From a checkpoint of a small transformer trained on Wikipedia: vocabulary 714, LayerNorm before each block.
MLP neurons of a small language model. Each row is named by its layer, matrix (up: input weights) and neuron, and shows model dimensions 176-239. Each number is 128 + 32 x the weight over its row's rms, rounded and kept within 0 to 255.
After each neuron's rows, "fires on" lists the tokens most often at its 100 highest values on Wikipedia text that the model never trained on; "fires after" lists the tokens most often just before its 100 highest values on Wikipedia text that the model never trained on.

L3.up516 [117 130 146 159 133 123 177 106 168 170 182  75 110 121 148 132 133 187 188  96 126 117 106 185 136 144 161 147 152 127 137 156 132 125 156 106  74  75 102 110 135  79 108  96 174 135 128 196  87 130 176 113 101 168 143 165 138 175 110 125  63  82 143 121]
fires on: "s", "\n", "t", "ed", "ess", "or"
fires after: " con", "r", "\n", "ar", "er", " c"

L4.up361 [143 109 102 137  88 136 130 153 118 132 125 153 136 104 155 152 116 151 184 209 115 130 118 145 116 155 121 131 166 147 105 168 215  80 153 134  91 147 130 128 134 165  68  96  97  77 146 126 119 158  73 111 156 134 137 110 118 110 139 163  57  70 160 174]
fires on: "r", "ed", "ing", "ers"
fires after: " K", " D", " d", " l", " p"

L2.up480 [ 91 124 163 103 127  99 119 119  92  84 141 137 112 122 118 113 113 133 136 123  97 139  99 148  68 153  95 190 107 127 142  86 162 128 159  87  66 111 114 131 152  89  94  90 152 143 101 146 105 221 163 139 102 109 133 170 132 157 173  99 101 128 116 167]
fires on: "\n"
fires after: "\n"

L4.up948 [168 171 120  81 125 172 124 151 108 133  90 131 127 128 132 117 190 142 197 117 148 145 105 170 105 135 112 110 111 117 141 117 130 107 147 149 140 164  88 142 111 116 131 138 154  81 138 127 128 137 105 173 142  55 137  87 149 144 136 145 181 157 141 121]
fires on: "e", "al"
fires after: " B", " p", " P", " St", "L", " sp"

L4.up734 [141 131 116 102 147  52 125 147 143 180 134 123  88 113 118 148 125 151  89  92 148 108 187 162 165 112 170  91  74 180 171 112 125 142 124 108  40 119  92  68 149 132 140 132  79 124 157 161  82 101 149 119 160  51 141 119 134 152 114 120 127  96 136 156]
fires on: "se", "or", "e", "fer", "t"
fires after: "ou", "f", "ut", "if", "n"

L6.up732 [160 151 110 137 126 177  82 146 159  93  59 145 137 114 167 125 171 166 105 149 151 155 126 139 103  99 137 191 126 125 110 108 143 106 132  95 181 155 205 108 172 122  86 106 110 109 147 181 112 198 125 133  87  69 139 142  72 110  94  80 119 165 155 128]
fires on: "n", "un", "f", "ing", "e", "an"
fires after: " J", "k", "ow", " be", "y"

L2.up417 [133 154 146 106  76 110 136 118 132 146 144 142 133 155 134 117 100 115 155  91  77 100  88 124 136 136 163 107  43 170 168 158  75 154  83 158 162 139 128  90 131 105 140 185 103 159  99 132 155 144 101 140 109 134 139  92 136  94 149 144 126 129 161 156]
fires on: "ign", "ment", "ut", "ib"
fires after: " s", "n", "es", " G"

L2.up554 [119 130 105 117 119  83 138 160 116 120 120 159 116 104 155 138 113 129 129 144 117 133 189  71 164 144 189 108 116 101 139 100 112 146 137 196  60 128 143 123 165 131 123 127 107 112  33 116 118 106 101 187 137 103 106 121 160 160 170 128 102 133 176 147]
fires on: "===", " D", "D"
fires after: " ", " |", " the", "\n", "-", " ("

L2.up741 [124 151 107 179 135 173 101  92 146 124 168 100 156 106 102 107 134 186 147 102 108 122 157  51 196 181 165 103 195 147 155  92 175 119 170 187  93 144 165  96  85 129 139 112 178 111  47 136 109 129 142 123 118 123 129  86 148 135 130 109 105 170 120 123]
fires on: "-"
fires after: "\n"

L4.up432 [112  96 157  96 135 139 143  48  75 132 103 119 101 128 107 122 179 150  89 168 146 103 174 116 145 156 128 147 107 116 150 118 130 137  99 179 118 130 111 118 162 117 101 160 135 156 138  97 161 120  86  93  99 163 129 149 110 191 143 168 140 133 111 126]
fires on: "p", "b", "ra", "ip", "n"
fires after: "em", "m", " ex", "t", "p"

L2.up1009 [135 161 188  84 104 136 110 142 142 143  92  84 150 137 147 100 199 125 130 164 170 141  72 118 143 122  91 165 119  73 104 116 165  95  91  98 153  91 120 147  96 105 132  97 138 108 115 130 114 136 175 155 141 178 166 166 108 159 171  89 101  88 132 124]
fires on: "\n", "===", "ime", "ran", " The", " by"
fires after: " t", " ", "ation", ".", "es", " ="

L6.up1012 [133 151 135  90 144 162  76 119 148 117 159 213 171 108 158 121  89  95 141 145 142 140 121 135 158 208 102  99 134 157 164  62  98 108  99 125  91 147 173 170 168  89 146  92 124  88 154 148 140 107  81 141 111 104 121 119  77 220 129 152 159 126  96 147]
fires on: "ce", "r", "m", "pr", "v", "b"
fires after: " re", " pro", " st", " w"

L3.up801 [111  64 124 105 180  76 126 116 172 153 112 139  85 146 163 101 139 111 123 193 136  79  79 222 121 135 129 206 109 114 118 100 111 165  62 122 105 161 165 132  75 157 139 147 128 104  96 154 114  93 129 195 177 102  95 144 110  67 196 110 100 163 120 104]
fires on: "ember", "al", "ly", "ion", "4", "7"
fires after: "ov", "ec", ".", "it", "u", "ill"

L7.up578 [160  89 127 194 175 137 124 149 106  99 101  95 114 106 112 146 134 129 134 122  60 110 176 217 102 226 198  94 140 157 115 113 169 100 129 108  98 116  97 143 121  89 156 137  80 124 161 188 145 153 123 140  84 121 159 125 103 114 113 133 102  94 107 157]
fires on: "up", "il", " of", "uring", ","
fires after: " ", "t", "end", " D"

L3.up806 [ 95 196 142  54 133 120 170 156 123 141  90 172 123  83 138 169  94 138 143 137 102 119 151 149 100 107 132  88 183  83 193 100 100 156  95 169 147 106 130  88 133 109 101 102  95  98 178 140  78 135  96 176 111 129 153 115 160 197 137 118 185 119 152 135]
fires on: "od", "ic", "z", "et", "en"
fires after: " ", " f", " m", " F", " M", "un"

L3.up620 [127 126 104 140 101 133 129  92 149 116 149 145 111 166 154 145 136  93 130 103 207 156  92  65  78  88 138  70 120 170 200 105 137 134 129 151 153  81 118 183 118 113 130  82 137 145 138  98  93 160 165 149 129 105 118 115 134 176 108 196 164 146  79  97]
fires on: "ic", "ard", "ome", "to", "ame"
fires after: "ubl", "ec", " W", " w", "rit"

L2.up27 [153  79 147 100 110  70 140 128  45 176 194 168 117 148 144 139  98  78 148 122 155  71 129 164  94  44  87 180 111 130 112 115 163 170 180 188  99 147  66 145 161 119 113 118 147 125 153 186 115 185 160 137 135  41 114 116 166 114 142 148 168 132 111 120]
fires on: "oin", "ion", "al", " app", "\n", "port"
fires after: " re", "g", " j"

L4.up566 [ 92  95  90 101 182 102  90 111 161 107 142 158 137 129 122 150  89 135 166 121 119 118 156  67 130 150 211  87 165  97 119 177  64  71 152  84 139  88 101 129 137 160 142 149  79  65 147 154 124 224 141 129 118 120 164 122 143  65 139 115 166 103 149 172]
fires on: "on", "ter", "an", "y", "he", "et"
fires after: "ac", "al", "i", "od", "y", "n"

L6.up482 [122 122 122 140  88  98  87 100 159 111  87 178 168  96 134 129 130 182 156 129 154 109 133 101 100 126  85 131 157 112 159 148 121 121 147 133 101  64 214  71 117 142  69 171 103 114 144 176 143 163  86 130 106 120  92 173 140 153 142 116 109 151 138 161]
fires on: "v", "l", "f", "ow", "or"
fires after: " A", " B", "b", " a", "a"

L4.up106 [ 33 116 160 118 124 108 138  98 210 164 137 104 137 136 183 140 125  85 113 142 166 114 138 121 118 182 176  90 126 114 114  99 153 136  95 136 120 127 138  89 115 150  96  82 105 158 176 199 128 188 111  57 179 109 100 126 145  92 142 104  91 160  75  65]
fires on: "u", "ing", "inal", "ain"
fires after: "an", "g", "ang", "ac", "ig", "ul"

L4.up755 [110  67  82  78 147 172 164 104  97 114 171 134 133 166  88 123 121 198 112 117 160 101  89 101 115 123 160  85 123  89 123 126 112 107 114 118 183 124 127 116 110 152  92  69 114  68 135 154  55  81 133 136 131  94  73  98 121 128 192 130  81 134 123  85]
fires on: "ac", "3", "2", "ited", "ation", "ce"
fires after: ",", " M", "an", "im", " N", "oc"

L3.up966 [155 127  96 126 161 207 109 128 152  90 116  60 119  82 150 121 135 162 144 153 136 172 101  40 171 119 124  96  87 118 136  82 119 142 138 112  42 154 132 163  81 201 111 149  80  90 154 123 164  75 148 176 127 107 135 157  74  71 133 193 140 159 143 138]
fires on: "p", "oc", "t", "oun", "ial", "ou"
fires after: "em", "on", " Y"

L6.up895 [121 113 121  84 119 107 141 138 134 132 163 108 102  86 143 144 143 169 111 109  89  82 165  84 134 122 132  81 106 145  61  93 137  74 167 145 114 149 168 146 118 134 113 132 173 104 146 169 175 100 123 152 122 128 150 210 155  75 101 124  88 174 184 209]
fires on: "r", "u", "ir", "ic", "iv"
fires after: "g", "in", "a", "er", "ig"

L6.up16 [136 156 119 120  75 130  94  85 152 115 116 115 126 205 220  88  91 138 118 142 118 135 124 152 117 101 127  96 123 128 157 135 155 126 140  74  42 140 184 113 122 205 135 142 155 116 208 125 178  97 132 157 132  72 125 168  93 137 135  80 154 122 149 137]
fires on: "l", "orm", "t", "fer", "ist", "old"
fires after: "f", "h", "if", " F", "b", " f"

L3.up639 [125 137  87 150 141  93 161 143  98 141 115  52 168 138 129 153 159 193 205 159 108 125  96 186 103 109 100 148 200  55  63 137 132 143  88  79 113 138  88 156 187 151 128 191 121  86  73 151 169 159  92  81  78 130 173 150  95 142 141 141 124 132 168 134]
fires on: "id", "s", "ot", "ow", "an"
fires after: "v", "e", "res", "i", "re", "os"

L4.up937 [151 117 132 189  94 171 166 142  97  95 134 109 110 181 128 151  87 127  97 217 136  87 163 178 157 122 148 202 137 128 170 131 128 161 141 156 142 109 104 106 177 163 123 120 119  68 162 184 151 158 108 113  82 140 180  82  80 123 104 123 196 152 124 128]
fires on: "ol", "n", " of", "uring", "m"
fires after: "v", "r", "O", "s", " Ar"

L2.up26 [ 80 115 173 133  93 111 113 132 112 115 137 114 132 119 134  96 149 167 103 117  88 113 138 154 122 114 111 137 138 116  97 100 105 117 105  89  85 161 155 165 154 107  93 123 132 171 131  70 180 164 205  58 100 146 114 155 141 168 145 155  68 122 135 125]
fires on: "\n", " were", "ory", "C", "1", "ited"
fires after: "\n", ".", "%", "°", "ist"

L6.up877 [131 156  83 124 165 107 151 139 144 121 157 122  99  93 117 135 184 140 111 121 134 174  93  72 143 119 126 168 155  86 145 121 135 151 169  89 142 151 202 152 195  56 150 170  99 106 127 183 100  83 155 114  99 114 116 118 143 164 122 160 117 115 131 113]
fires on: "od", "ial", "ab", "or", "p"
fires after: "ec", " m", "p", "h", "c", " pro"

L4.up351 [121 117 111 190  98 148 135 143 111 146 178 127 115  54 162 173  66 102 187 159 131  83 115 157 154 121 118 183  80 169 127 115 111 173 187 176  97 138 163 137 120 118  56  73 142 128 120 123 147 109 112 139 146 108 139 113 111 117 120 189 120 105 160 179]
fires on: "or", "if", "r", "3", "6", "ep"
fires after: " W", " d", "1", " D"

L4.up733 [101 160 155 146 139 105 181 223 135 134 122 119 123 125  85 134 178  93 132  56 160 166 121  98  80  52 178 132 115 131 153 101 163 136 130 114 125 107  55  96 169  72 130 141  72  74 122 214 138 178 160 176 108 115 160 154 140 140 153 112 110 153 124  88]
fires on: "an", "oun", "tern", "ter", "e", "pp"
fires after: "n", " N", " U", "en", " In", " En"